From a checkpoint of a small transformer trained on Wikipedia: a variant of Adam for these matrices, 450M tokens.
MLP neurons of a small language model. Each row is named by its layer, matrix (up: input weights; down: output weights) and neuron, and shows model dimensions 48-143. Each number is 128 + 32 x the weight over its row's rms, rounded and kept within 0 to 255.
Before each neuron's rows, "fires on" lists the tokens most often at its 100 highest values on Wikipedia text that the model never trained on; "fires after" lists the tokens most often just before its 100 highest values on Wikipedia text that the model never trained on.

fires on: "m", "omb", "my", "ike", "ther", "om"
fires after: " c", " m", " b", " ar", " p", " l"
L4.up533 [152 160 146 136 111 135 150 133 128 140 130 160 134 148 208 179 203 151 126 144 126 166  41 136 155 140 141 125  89 129 102 111  99  91 116 107 166 117 139 100 130 130 136  58 144 109  47 142 169 101 131 161 173 112 102  96 143 150 131 109 133 142  84  79  63 165 180  92 136 129 120 144  98 153  74  89 166 164 109 136 122 125 103 198  50 163 159 139 147 158 119 112 154 102 163 124]
L4.down533 [119 176 101 211 119 123 162  95  90 129 125  91 176  96 131 190 133 142 123 161  98 115 180 129 109 119  96 117 147 166  98 124 138 149 129 154 149  77  70  93 124  97  82 125 128  86  85 156 145 171 108 180 164 141  80  99 126  94 127 143 105 132 113 144 140 110 103 172 111 154 174 173 104  98 174 152 147 115 102 135 151 142 110 135  77 154 138 101 154 114 152 128  78 107  50 200]

fires on: " ", "-", "F", "17"
fires after: "\n", "==", ")\n", " ", ")\n\n", ".\n\n"
L8.up206 [182 136 122 119 155 153 139 112 126 186 155 160  96  71 194 124 125 124 128 126 158 151 118 124 195  85 115  52 126 165 178 126  78 115 120 117 162 155 180 102 147 169 144 136  92 135 152 112 169 142 145 145  73  83 182  84  87 159 111 124 141 115 122 135 146 194 134 124 163 113 130 179 128 235 153  97 124 142 125 129  53 163 102 121 117  91 110 126 138  87 143 108 146 141  92 192]
L8.down206 [171  91 125 162  88 160 159  95  73 121  64  76 107 129  87 110 125 132 133 158  87 120 102  85 119  92  90 161 127 176 216 165 106  85 166 143 119 145 116 114  82  99 138 170 181 176 146 215 158 147  89 154 121  93  61 158 149  74 123 123 132  83 109 135 130 144 158 113  89 124 180 131 152  92 112 155 146 141  84 153 137 139 111 163 139 185 123 102 124 155 121 143 125  86 166 146]

fires on: " ", "19", "20", "in"
fires after: "|", " ", "\n", "-"
L8.up85 [137  83  95 119 116 138 139 147 151  71 170 174 171 117 145 126 156 113 168 141 147 184  61 114 169  78 122  91  85 178 180 154  50  91 112 131 124 188 108  92 154 189 106  65 176  82 173 116 159  99 142 150 134 105 116 113 138  86 139 146 157 169 125 141 143 110 113  88 191 153 182  76  85 117 131 109 130 139 110 154 150 135 103 137  84 157 109 102 112  96 148 110 152 163 121 159]
L8.down85 [145  68 119 125  86 176  77 124 153  91 101 128  84 179 142 102 208 138 175 163 127 165 129 155 148 137 128 155 116 147 139 156 129 131  87 123 119 171 168 166 125 200  98 108 165 168 180 152 114 182  81  76  78 157  90 128 113  65  79 142 141  52  87 165 151 159 165 143 122 107 109 136 174  89  90 146  91 138 107 146  98 120 172 105 131 201 164 105 147 110 176 110 127 152 134 133]

fires on: "our", "ur", "urr", "r", "ust", "ent"
fires after: " C", " c", "b", "C", "iam"
L8.up821 [114 132 122 106 119 149 195 163 119 138 148 114 108 115 106  86 110 146 140 104 143  84 146 110 105 113 137 177 106 112  85 197 118 172 139 125 161 145 157 140 141 122 119 100  50 141 168 149 110 143 114 165 164 138 135 115 126 141 115 119 115 109 148  81  83 163  77 137 169  97 118 122 151 132 157 152 128 110 121 123 186 113 117 108 135  69 110 124 183 105 104 127 171 136  80 148]
L8.down821 [ 86  52  89  40 144 137 164 117 119  93 182 126 122 123 145 141 137 151  84 114 118 162 124  99 144 119  98 126 149 143 119 111 110 114 140 127 113 117 110 126 202 126 166 124  89 156 173 100  79 172  86  59 133 138 120 136 103 174 174 125 114 137 124 128 181  86 114 142 136 119 115  71 141 118 146 126 104 110 130 126 155 137  87 110 104 106 122 173 148 138 189 176  56  63 155  75]

fires on: "ide", "S", "le", "ac", "o", "e"
fires after: " v", " C", " G", " c", "G"
L9.up804 [168 128 127  42 166 137 157 192 105 195 125 152 107  99 100 110 161 104 136 160 191 165 129 143 165 106 193 155  86 115 108 143 136 174 155 130 106 153 151 113 156  88  86  52 174 158 131 151 132 139 138 139 162 105 199  70 186  99  60 128  91 133 175 111  60 108 112  87 196 117 180  73  62 150 112 111 115 118 118 127 139 177 149 132 155 137 123 137 197 124 141  87 118 139  89  98]
L9.down804 [ 78 176 147 130  90 169 124 146 142  83 176  87 159 154 111 102 105 127 133  50  83 133  92 137 143 112 128 127 130 101 150 129 152  80 128 108 144 138 128 150 118 173  83 144 127 123 160 121 164 112 191 136 127 182 198 166 105 157  89 123 106 143 126 133 161  82 102 110  99  66 142  58  63 160 187 122 124 148 113 106 139 154  96 163 160 141 112 135  69 102 135  85 134 128 195 171]

fires on: "n", "r", "urr", "as"
fires after: " c", " C", "A", "og", "G"
L6.up887 [158 169 121  48  90 175 133 162 164 151 130 123 181 141 119  99 105 156  89 135 229 118  81 121 158 161 146 163 108 113 103 166 100 199 122  83 130 211 127 127 132 110 146  50  69 188 148 136 139 142 135  92 154 147 171  98  73 138 165 117 112  95 159 107  73 154  74 151 155 168 130  77  43 139 173 123 130  69 132 152 131 125 103 141 154 139 127 121 138 155 112  92 112 120  70 127]
L6.down887 [117 144 100  68 114 155 132 111  87 122 143 167 108 171 200 138 160 119 164 153 130  78 110 178  80 159 148 125 122 123 111 177 118 130 153 133  75 101 104 164 133 140 123  95 116 157 136  24 104 125 129 129  71 138 114 110 131 168 167 110 121  92 191 121 153 123 138  94 126 158 119  91 161 162 113  91 124 112 152 114  99  99 112 105 134 163 105 114 102 142 128 104 119 131 128 118]

fires on: "J", " J", " K", "K", "\""
fires after: "|", "-", "\n", "\n\n", ".\n\n"
L4.up759 [239 135 126 172 151  78 140 142 151 150 156  82 164 104 130 123 115 124 166 160 142 113 158 127 155 151 127  56 141 189 141 194 111  99 131 112 152 121 132 120 157 131  67 123 165 125 183 133 121 119 132 162 108 115  88 137 170 125 142  77 172 117 116 131 113 142 138 143 117  93 180 140  80 165 156 124 173 134 102 157  82 150 173 140  73 158 106 100  70 114 129  56  90 170  60 134]
L4.down759 [200  90 158 136 127  75 130 126 124 145 168 151 135 180 167 119 148 134 181  95 119 218 119 129 142 142 159 137 156 161 147 134 120 129  77 104 138  98 152 135 119 157  90 106 111 131  88 131  91 107 129 174 135 129  75 146 153 136 118 122 169  67 122 137 167 195  76 194 127  57 138 193  80 111 124 135 122 147  91 145  72 176  96 135  96 179 165 121 109 172 123 130 124 126 119  99]

fires on: "20", "–", "19", "arly", " October", "3"
fires after: " ", "|", "E", " E"
L6.up253 [151  88  73 125 115 148 132 120  96 142 211 128 152 120 105  91  76 133 142  78 185 138 118 132 149 107 145  77 104 148 174 214 108 145 112 126 125 123  98  93 144 124  89 126 100 123 129 153 132 162 153 124 121  82 147  88 107 121 158 169 108 131 130 118 118 177 143  68 185 157 151 130 153 142 102 174 209 149 139 149 100 160 163 107 112 158  90  57 144  97 143  80 104 103  97 151]
L6.down253 [ 72 156 174 144 134 138  86 109  55  99 143  78  78  75 126 134 132 168 158 189 110 111 127 154 109 107 105 150 171 163 118 154 134 131  87 162 143 142 154 105 128 106  86 121 116 158 143 131 131 155  79 124 118 110 154 139  99 124  45 118 146  28 107 158 106 120  82 153 104 163 116 147 101 180 130 161 117 169  59 120 139 105  88 132  86  86 195 180 108 149 148  86 126 158 114  99]

fires on: "t", "or", "an", "o", "ast"
fires after: " H", " C", " M", " G", " h", "ir"
L10.up922 [132 143  99 145  77 130 163 185  96 121 132 136  78  72 100 107 175 151 103 123 150 169 107 116 158  80 169 128 118 136 148 161  71 155 107  66 184 187 118 145 141  81  89 149 160 127 148 144 155 159 192 115 173  79 152 118 119  92 104 105 152 117 122 139 122 146 135 107 163 216 130 105 110 170 184 130 147 119 107 125  97 209 107 149 155 172 134  80  89  83 145 164  98 166  95 143]
L10.down922 [135 151 171  47 207 189 105 129 164 139 114 109 118 110  93 127 111 123  98 104 165 120  92 134 159 126 127 139 153  82 107 114 166 110  70 162 119 146 102 127 112 160 114 143 159 136  93  94 122 181 152  80  88 170 160  41  87 176 134 113  72 131  92 168 126 160 124  63 119 176 154 108  83 175 124 166 208  83 108 137  94 137 133 106 139 112 145 148 147 176 201 171 170 135 106 125]

fires on: "–", ".", " |", "-", " ", "p"
fires after: "0", "1", " s", " |", "2", "3"
L9.up1130 [111  98  66 103 100 115 152 135 144 137 144 151 144  81 157 129  86 140 163 121  66 158  37  98 160 106 122 142 165 154 112 119 132  83  91 135 131 127 132  55 158 185 157  90 104 217 139 106 133 152  83 121  81  89 117  96  60 157 112  87 112 157  99 178  85  93 137  72 133 128 154  89 152 152 148 117 134 110 140 184 157 136 102 119 163 133 151 160 131 140 125  91 112 111 155 145]
L9.down1130 [152 137 131 111 126 110  71 102 184 129 104 131  91 132  91 113 172 133 112 150 164 124 194 157 101  88 132 114 123 163 161 164 141 150 165 146 113 133 138 132 108  42 136 155 102 142 161 103 122 176 183 137 114 122 110  86 151 123 138 112 136 143 114  86 108 143 106 139 100 121  77 179 122 128 130 141 102 124  89  91 101 123 149 158 104 185 194 128 128  96 136 126 120 180 109 163]

fires on: " ", "-", "A", "T", "D", " |\n"
fires after: "S", " |", ")\n", " Team", " R", " design"
L9.up195 [181  56 101 134 163 114 134  96  91 172 101 190  99 169 136  97 143 143 193  42  67 139 126 109 120 113 135 141 125 150 129 147  74 155 107 163 106 173 137 155 170 138  97 105  92 109 111 175 100  94  98 122  88  97 118 157 128  84 121 125 119 100 189 132 120 151  35 123 144 168 167 123 163 177 120 151  71 200 121 119  88 133 139 102 162 180  65  91 159 145 158 102 170 170 130  84]
L9.down195 [ 74 131 149 131 115 171 121 131 129 137 138  79 151 113 141  93 155 135  92 121 110 102 109 181 210  98 140 183  92 170 117 102 135 181 117 173  93 135  88 161 117 111 130 125 121 117  95 160 157 140 165 115  91 108 150 136 157 137 166 145 131 135 117 149 134 129 125 164 125 176 128  72 142 124  96  76 142 128 111  68 121 160 111 114 155 136 169 128 168  84 130 136 135 132  72  68]

fires on: "y", "o", "ro", "a", "n", "z"
fires after: " C", " B", " b", " G", "G", "C"
L6.up150 [157 153 141  54 138  97 173 185 145 136 143 127 128 118 121 172 141 154 123 189 136 114 121  90 169 165 140 122 102  99  83 103  98 150 111 158  99 147 152  93 133 106 102  91 176 171 148 115 176 106 147 100 193 111 197  88 117 138 125  73  86 132  88 140 116 130 153  97 147 125 126 122  33 165 151 157 135 113 122 173 135 187  50 179 108 107 173  96 168 135  97 115  85  66 122 111]
L6.down150 [190 116  83 142 111 143 125 173 118 127 121 129 126  86 139 143 106 107 169 133  91 145  52  71  61 123  98 123 110 142 118 170 150 173 136 113 170 130 136 172  96 158 112 163 166 128  97 108 121  99 201 173 114 166 175 100 158 153 154 159 128 111 133 119 122  92 172 117 126  72 137 169 156 111 140 146 154 102  67 140 132 126 177  61 153  97 123 111  72 158 146  89 151 149 144 184]

fires on: " ", "2", "1", "10", "3"
fires after: " ", " |", "–", "20", " –"
L8.up578 [ 81 134 108  92 196 112 113 126 171 124 172 117 168 118 104  95 120 136 137 123 119 112 102  76 177  79 102 130 147 153 143  97 116 133 115 134  97 110 103 133 140 136 123 138  74 136 106 127 147 119 120 170  73 141 137  97 160 126 161  96 161  52 145 101  62 141 133  67 182 141 150 134 185 131 124 111 195  98 217 165  78 128  80 129  99 152  69 138  90 122  94 122  71 145  89 186]
L8.down578 [136  90 110 156  78 109 127  80 109 141 134 137 128 115  92 165 138 136 137 197  85 111 148 201  65 169 163 130 141 121  82 138 146 112 108 149 128 180 161 123 181 200 113 122 120 106 112 103  72 146 172 113 118 125 115 150  91 141 138 149 102 160  77 148 161 135  89 152  86 124 133 124 113 130 131 166  82 139  76 135 144 121 152 148 136  56 214 112 184 126 160 112 177 101 115  55]

fires on: "ut", "ay", "ir", "en", "es", "ake"
fires after: " d", " t", " D", "v", "D", "-d"
L9.up343 [122 136 197  73 161 109 139 200 167 142 141 110 137 138 138 179  81 155 110 137 158 131  95 133 125 140 124 171 109 142 192  59 141 104 106 143 143 121 161  57 176 142 194 116 160 198 141 130  83  92 100 148 129  97 141  93 114 139  87  78 156 116 142 184 128 146  95  87 108 101 119 126 122 181 139 154 159 165 128 203  93 119 190 107  74 106 128 121 179 119 126  81 145 121 117 129]
L9.down343 [129 134 155 147  85 152 132 123 115 101  75 155 100 193 107  72  93 123 151 147 126  74 146 139 142  83 116  98 102 153 167 120 144 172 133  90 192 152 141 149  96 130 135 128 165 126  91  83 149 151 159  87  42 126 172 126  97 123 124  60 143 129 125 132 121 146 142 104 108 142 101 145 159 141 145 156 172 182 121 131 163 169 167  94 171 131 123 132 197 131 130 141  86 117 123 222]

fires on: "am", "h", "l", "o", "os", "ah"
fires after: " H", " g", " G", " M", " R"
L9.up716 [184 148 163 129 120 125 168 147 107 111 131 104 104 102  95 150 145 156 154 121 143 145 151 137 174 126  92  98 137 161 148 132 105 134  87 173 126 181 114 166 102  90  91  79 154 107 138 124 126 178 147 150 132 105 160  99 119 161 162  54 146 115  79 176 112 117 122 101 116 124  98 142 145 192 139 228 141 108  81 162 108 230 104 155 113 140 136 109 145 150 146 108  98 170  65 111]
L9.down716 [ 86  85  72 126 102 111  73 136  69  85 156 188 110 195 127 142 148 102 124 157  90 141 122 121 208 135 122 108  96  67 141 148 163  93  97 111 122 147 173 144 121  94 153 186 147 105  91  92 160 116 104 131 132 143 141 136  92 111  84 133  99 113 195 142 109 150 102  99 151 188 171 125 129 152  88 106 161 131  80 134  90 116 152 112 147 159 133 144 155  94 114 140  95  79 153  82]

fires on: " a", "born", " (", " pop", " national", "A"
fires after: " is", " (", "|", " was", " a", " as"
L6.up846 [168 111 118 112 134 132 110 147 100 181 142 103 138 181 130 120  60 127 197 152 121 118 146 107 149  97 153  84 131 141 126 125 133 106 162 131  74 123 148  54 148 155 122  96 142 116 145 157  53 151 127 142  80  86 142 112 130 169 106 156 142 127 131 115  92 137 179  74 166 195 100 134 127 147 124 159 154 167 109 122 109 150  88 107 100 159 136 149 121 168 107  53 114 111 125  92]
L6.down846 [100 150  80 169 202 146  99  95 141 119 106 130 137 130 132 110 163 151 139  90 164 138 122 106 121 136 147 146 149  89 143 141 163  53 116 108 149 139 142 149 115 126 114 130  93 122 145 122 171 148 155 107 140 103 146 123 112 105 172 151  93 108 107 180 160  98 117 171 178 146 119 165 134 178 190 121 124 191 137 130 139 146 108  47  94 108 163 132  98 105 196 147 128 123  40 129]

fires on: " a", " not", " un", "ra", "y", " us"
fires after: " is", " was", " C", ",", " as"
L10.up58 [164 143 182  87  78 139 143 127 176 224 162 104 126 178 115  93 121 117 122 118 149 119 141 105 195  95 115  78 155 158 163 143 112  90 120 147 112 175 135  84 171 146  74 135 137 141  97 157 136 129 116 117 120 142 104 119 127  97  87 132 137 122 129 145 181 183 158 143 125 162 105 103  70 160 107 113 129 141 120 162  62 125  73 129  45  63 157 154 150 142 150 112 121  83 137 116]
L10.down58 [137 101  96 131 217 208 123 117 138 106 149 128 149 134 130  87  96 198 113 156 121 135 124 181 124 116 126 157  98 114  87  76 183 124  81  96 139 133 122 128 130 133  37 124 138 189 118 104 152 130 154 124 101 123 139 159 103 139 180 104  85 147 183 162  53 134 143 111 107 117 205 139 112 147 153 177  37 123 128 117 131 144 112 141 106 140 172  87 128  70 123 115 142 189  98 100]

fires on: " f", "F", " F", "w", "r", "f"
fires after: " (", " the", " in", " \"", " a", "\n"
L6.up396 [165 183 157 118 157 166 161 121 115 149 169 104 182 158 172 147 131 135 121 135 110 128 117 107 187 115 126 147 106 166  96 180 105 181  51 145  65 115 194  90 144 116 149  57 128 118 248  68 109  25 104 117 110 117 159  68 157 149  87 144  90 103 145 104  81 143  84  96 176 156 133 176 114 144 165  90 131 113 162 141 161 121 111 186 123  65  88 143 121 107 114 101 135  68 179 173]
L6.down396 [115  67 137 138 139 118  89 171 142 112 151 158 105 168 126 102  81 133 130  68 125 162 172 142 111  94  84  79 170 159 111  86 127 154 128 120 125 117 115 121 144 147 149 113  73 184  99 154 202 140 115 147 131 118 107 197 169  83 120 160 105 103 135 181 107  84 140  81 115 105  97  84 168  86 118 176 126 146 153  62 138 148  98  67 148  47 131 121 141 141 115  85 116 179 135 113]

fires on: "an", "l", "ight", "ar", "a", "s"
fires after: " f", " Sp", " app", "p", " F", " App"
L8.up297 [160 105  88  64  86 166  82 136 163 168  92 109 147 108  92 135 161 152 124 140 126 185  95 174 145  74 127 171 108 118 120  92 118 142  78 155 104 158  95  80 145 164 101 142 143 144 131 141 120 147 164 148 103 113 143 139 100 126  94  43  85 130 106 130 132 116 136 193 164 137  74 139  72 164  97 129 131 100 154  88  69 181 129 131  98 186  81 110 146 113 114 136 116 130 158 158]
L8.down297 [203 146 127  92 160  85 139 124 143  73 160 115 136 187  83 158  98 159  90  97 143 132 152 114  77  84  63 106 179  85 129  67 105 118 177 177 172 102  90 105 141 149 169 187 129  96 128 156 114 121 111 124 205 131 125 133 116 148 133 102 130 118 123 130 131 131 133 126 137 174  91 132 123 138 152  70 108 136  58 128  96 129 153 129 169  99 173 111 160 111 152 153  98 199 140 147]

fires on: "and", " which", " can", "g", "t"
fires after: ",", "ir", " N", " M", " V"
L10.up1266 [154 129 144  99 149 170 187 128 111 164 128 160  98 118  81 135 168 135  80 124 106 114  95  64 166  78 103 155 135 171  76 125 114 165  64 160 139 165 113 151  99 137 141 173 144  80  78 124 123 100 196  99 154 135 125 109  89  89 122  86 170 145 110 204 155 128  98 101 129 113  92 104 123 161 152 125  98  83 123 112 151 111 137 202 154 147 111  82 211 130 164 104 114 112  67 144]
L10.down1266 [149 174  99 131 106 125 141  76 153  92 135 163 157 162 155 100 108 132 139 111 115 180 151 105 179 133 177 183  56 171 159 153 143 106  59  95 141 174 151 135 150  72 115 183 127  74 140 134 120 153 150 103 134 162 161 177 122  88 129 117 105 139 169 126 147 150  91 123 121 162 139 108 147  61 128 108 146 102 152 123 143  82 114  90 126 112 181 118  90 108 140 208 105 120 104 113]

fires on: "–", "-", "A", " "
fires after: "0", " C", "7", "6", "2", "1"
L4.up893 [149 101 110  90 152 155 125 152 136 118 215 153 101 121  86 189 128 139 143 125 145 103  49 113 162 144 121 178  48 120  84 103 125  92 149 112 156 142 168 113 142 122 123  91 126 140 128 132 134 158 119 141 176 113 185 106  58 126 106  80 123 127 153 179 118 179 136  85 151 131 130  58 150 231 140 159 127 129 103 180 107 136  83 176 121 150 150 131 178 147 127  75  99 131 125 110]
L4.down893 [ 90  97 159  70 102 132 152 134 138 135 167 104 131  79 105 231 141 144 119  77 111 134 140 177 145 118  96 127 184 121 117  93 145 122 152 185  87 113 111 126 159 109 117 119 113 148  89 187 126 135 148  21 166 124 148  65 176 158 129 177 150 166  79 123 112 134 141 131 126 145 143 108 120 137 105 176 129 133 204 155 117 160 129 143 156 129 144 125 199  93 162 127  90 163 104 115]

fires on: "v", "ad", "o", "ro", "at"
fires after: " r", " R", "R", " I", "I", " g"
L8.up23 [143  55 103  82  82 231 180 157 123 146  97 133 149 128 138  95 116 133 114  65 122 179 115  64 142 129 137 133  99 103  98 113 114 145 152  92 141 225 148 143 151  79 106  84 138 161 198 119 107 135 164 107 128 103 172  95 120 140 111 122 119  91 197 140 152  97 133  96  94 121 147 129 132 176 161  94  95 124 127 169 123 159 154 110 144 146 100 120 150 167 130 139 108 136 136 153]
L8.down23 [149 139 125 160 188  92 102 133 132 141 164  88 119 112 139 150 137 106 111 131  97 115 136 153 146 154 104 161 156 191  93 119 150 144  92 146 112 111 136 157  79  67  91  69 156 146 179  98 111 134 106 123 100 131 169 140 120 206 147 163 122  58 139 115 131 112 139 123 148 137  75 146 111 124  95 125 144 131  90 117 144 154 120  96 117  70 179 146 100  93 181 147 134 138 160 109]

fires on: "ell", "e", " |", "el", "ol", "it"
fires after: " S", " Y", " s", " A", "y", " un"
L6.up1266 [149 129  81 214 188 130 141 127 115 124 129  76  92 136 120 121 167 136 115 182  99 140 117 129 174 148 113 152  91 153 116 122 111 156 170  86  57 154 132 125 160  82 110  67  87 143 140  90 152 120 120 171  52  94 140 145 169 189 104 101  78 133 138 114  98 135 108 138 157 133 109 112 114 160 115 200 103 141 102 181 174 193 171 125 161 157 107 106 110 138  96  79 118 140 157 204]
L6.down1266 [171 142 136 147 179 185  92 161 145 116 131 142 125  92 161 133 133 128 132 135  98 160 154 148 167  69 133 122 136 119 120  82 172  83 177 105 117 112 122 142  47 106 177 110 139 195 164 114 100 102  83 171 148 156 130 131 116 132 137 111 126 103 105 150  83 105 140 158 100 136 152 149 152  40 122  82 157 100 147 137 132 100 119 158 158 136 120 148 114 104 131 137 121 165 163  73]

fires on: "in", "19", "18"
fires after: " (", " ", " p"
L8.up707 [104  80 138  67 184 205 115 149 102 148 126 124 135  96 112 146 119 129 139 162 162 124  92 143 149 172 137 127  82 127  82 127 148 159 161 138 118 125  83  20 124 146 153 140 141 109  99 123  92  81  87 139  89 106 167 146  66 161 123 113 132 152  98 132 177 100 155 123 120 147 111 104 131 151  84 111 107 110  93 143 120 115 115 123 137  94 114 146 213 102  86  78 203  68 161 136]
L8.down707 [108 135 102 133  99  62 168 144 188 132  91 137 194 118 140 122 157 127  76 130  98 165 152 110  94 118 150 173 134  70 126 140 135 130 131 129 180 125 132 177 142  60 110 144 171 128 112 159 110 109  82 115 180 150  88 119 116  96  67 130 111 141 108  86 156 105  63 187 127 124 199 126 117 137 178 101 118 118  75  81 125 140  78 120  83 134  91 105 167 179 100 159 122 185 146 144]

fires on: "ro", "19", "20", "et", "rom", "cl"
fires after: " ", " int", " imp", "mp", " C"
L9.up1029 [143  99 132  93 121 142 149 193 135 170 117 145 110 133 168 148 142 140  98 151 213 122  95 157 146 169 153 120  96 123  63 161  96 114 165  89 150 112 185  62 157  85  78 149 136 106 102 138 129 185 160 168 118  98 158 142 119 198 124 129 158 146 108 128 137 119 133 141 116  94 135  84 142 187 112 138 158  98 112 142 135 172 144 176 139  65 140 120 147 166 100  94  81 139 110 142]
L9.down1029 [100 147 148 132 145 104 135 118 133  95 183 184 157  49 110 132 126  85 104  98 127 150 146  87  83 111 155 126  84 131 106 161 179 134  81  88 116  98 130 154 108 116 131 202 125 147 145 149 146  69 142 133 137 106 116 133 115 145 133  98 128 181 111 127 148  84  84 164 125 173 154  84 104  70 133 143 164 125 105 120 165 189  97  92 100 108 106 145 155 134  98 167 203 166 126 100]

fires on: " ", ",", "18", "19", "20"
fires after: " ", " In", " On"
L8.up271 [200 120 104 142 159 138  98 160 107 154 165 149  84  84 173 143 106 139 159  45 171 128  72 116 165 128 123 157 143 134 150 135 139 107 139  73 114 158 107 108 149 112 155  97 101 139 125 108 153 105 146  93 112 126 181 106 118 155 162  87 147 102 110 160 115 126 149 119 134 159 115 111 108 112 122 128 185 164  88 143 133 168  87  87 119 160 130 127 119 124 133 116  53 145 138 157]
L8.down271 [147  76  86 107 108 194 132 115 126 166 110 114 153  48 180 162 161 129 150 165 152 109 121 145 115  94 181 107  98 139 157 210 112 110 129 102 167 157 104 124 154 115 118 121 127 161 102 127 174 164  92  63 128 161 142 159 101 143 183 154 103 120 120 183 164 103 102 126  78 136 200 156 148 139  92 124 132 118  81  61 141 109 143 106 107  71  93 170  99 191 156 106 117 140 149 124]

fires on: "ou", "at", " Ar", "ort", " ar"
fires after: " p", " m", " d", " s", " l", " the"
L4.up1059 [ 82 146 186 114 134 139 129 158 123 171 136 143 138  68 149 170 225 132 114 145 129 180  31 137 155 120 112 120 133 118  93 158 139 124 147  98 121 131 175  71 128  86 133 156 134 112 136 111 107 128 188 109 126 117 111  66 126 140 152 133 136 136  96 146  85 168 168 160 106  61 179  66 156 205 167 128 132 151 133 167 168 151 147 175 124 123 125 144 218 127 121  91 113 133 192 164]
L4.down1059 [110 121 151 105 101 105 146 171 118 150  86 102 114 125 139 159 132 130 136 166 126 177 172 146 140 135 156 110  26 115 170 121 219 126 125 119 125 129 120 155  86 138 106 152 102 132  89 139 168 100 174 201  86 147 125 109 143 156  94 154 124 134 161 159  90 111 141 106 146 156  98 171 132  96 135 178 133 148 132 131 129 133 111  60 126 176 127 119 109 154  83 140 154 148 171 152]

fires on: "n", "im", "v", "ll", "r", "om"
fires after: "A", " a", " \"", " S", " A", " s"
L6.up483 [203 178 132 113 169 165 171 192 132 120 157 128 103 145  91 168  83 147  92 162 164 166  90 141 138 111 163 130  94 115  81 163 106 118  81 120  86 149 175  98 173 148 107  64 127 105 160 203 155 193 131 120 117 108 130 126  86 177 108  83 104 104 106 107 134 141 113 101 203 192 101 112  56 155 159  74 164 159 139 212 177 158 118 141  99 132 200 125 169 122  93 109 106  64 167 202]
L6.down483 [104  58 120 149 124  98 208  86 144 102  94 139 152 155 147 117  99 125 191 163 116 127 108 123  90 114 108 108 168 146 165 110 115 134  94 135 125 101 108 151 142 133 119 121 167 121  91 109  81  83 165 129 132  91 200  89 126 118  91 129 155 101 134 127 152 138 129 163 109  83 121 115 104 151 155  79 106  94  99 118 153  90 109 149  65 119 139 136 118 103 144 151 205 115 135 126]

fires on: "un", "urn", "ri", "erg", "w", "ap"
fires after: " t", " b", " p", " m", " l"
L8.up1013 [140 130 100 107 123 136 139 135 143 103 222 176  91 134 121 181 136 140 144 190 186 208  87 153 132 130 203 122  96 112  73 128 111 109 145 163 146 165 171 113 149  91 105 100 187 155 118 155 160 147 155  76 108 103 138 113  85 158 118 133 128 123 138  93 138 181 133 124 184 132 125  77 101 178 120 104 174 103 104 192 108 116 108 197 129 145 160 117 171 170 121  98 142 125 126 116]
L8.down1013 [ 94 105 127 113 140  69 103 191 125 124  94  94 124 122 169 131  87 114 168 103  94 119 148 168  98 175  68 185 194 183 136  92 159 140 122 157 174 138 112 210 130 140  91  73 115 132 124  94 119 142  77 177 139 170 151 135 181 130 113 123 144 159 111 152  94  99  89 180 181  70 144 124 125 133 144 148 123 134 162 102  94 140  74 107 127  96 142 176  87  54 161 127 169 173 105 123]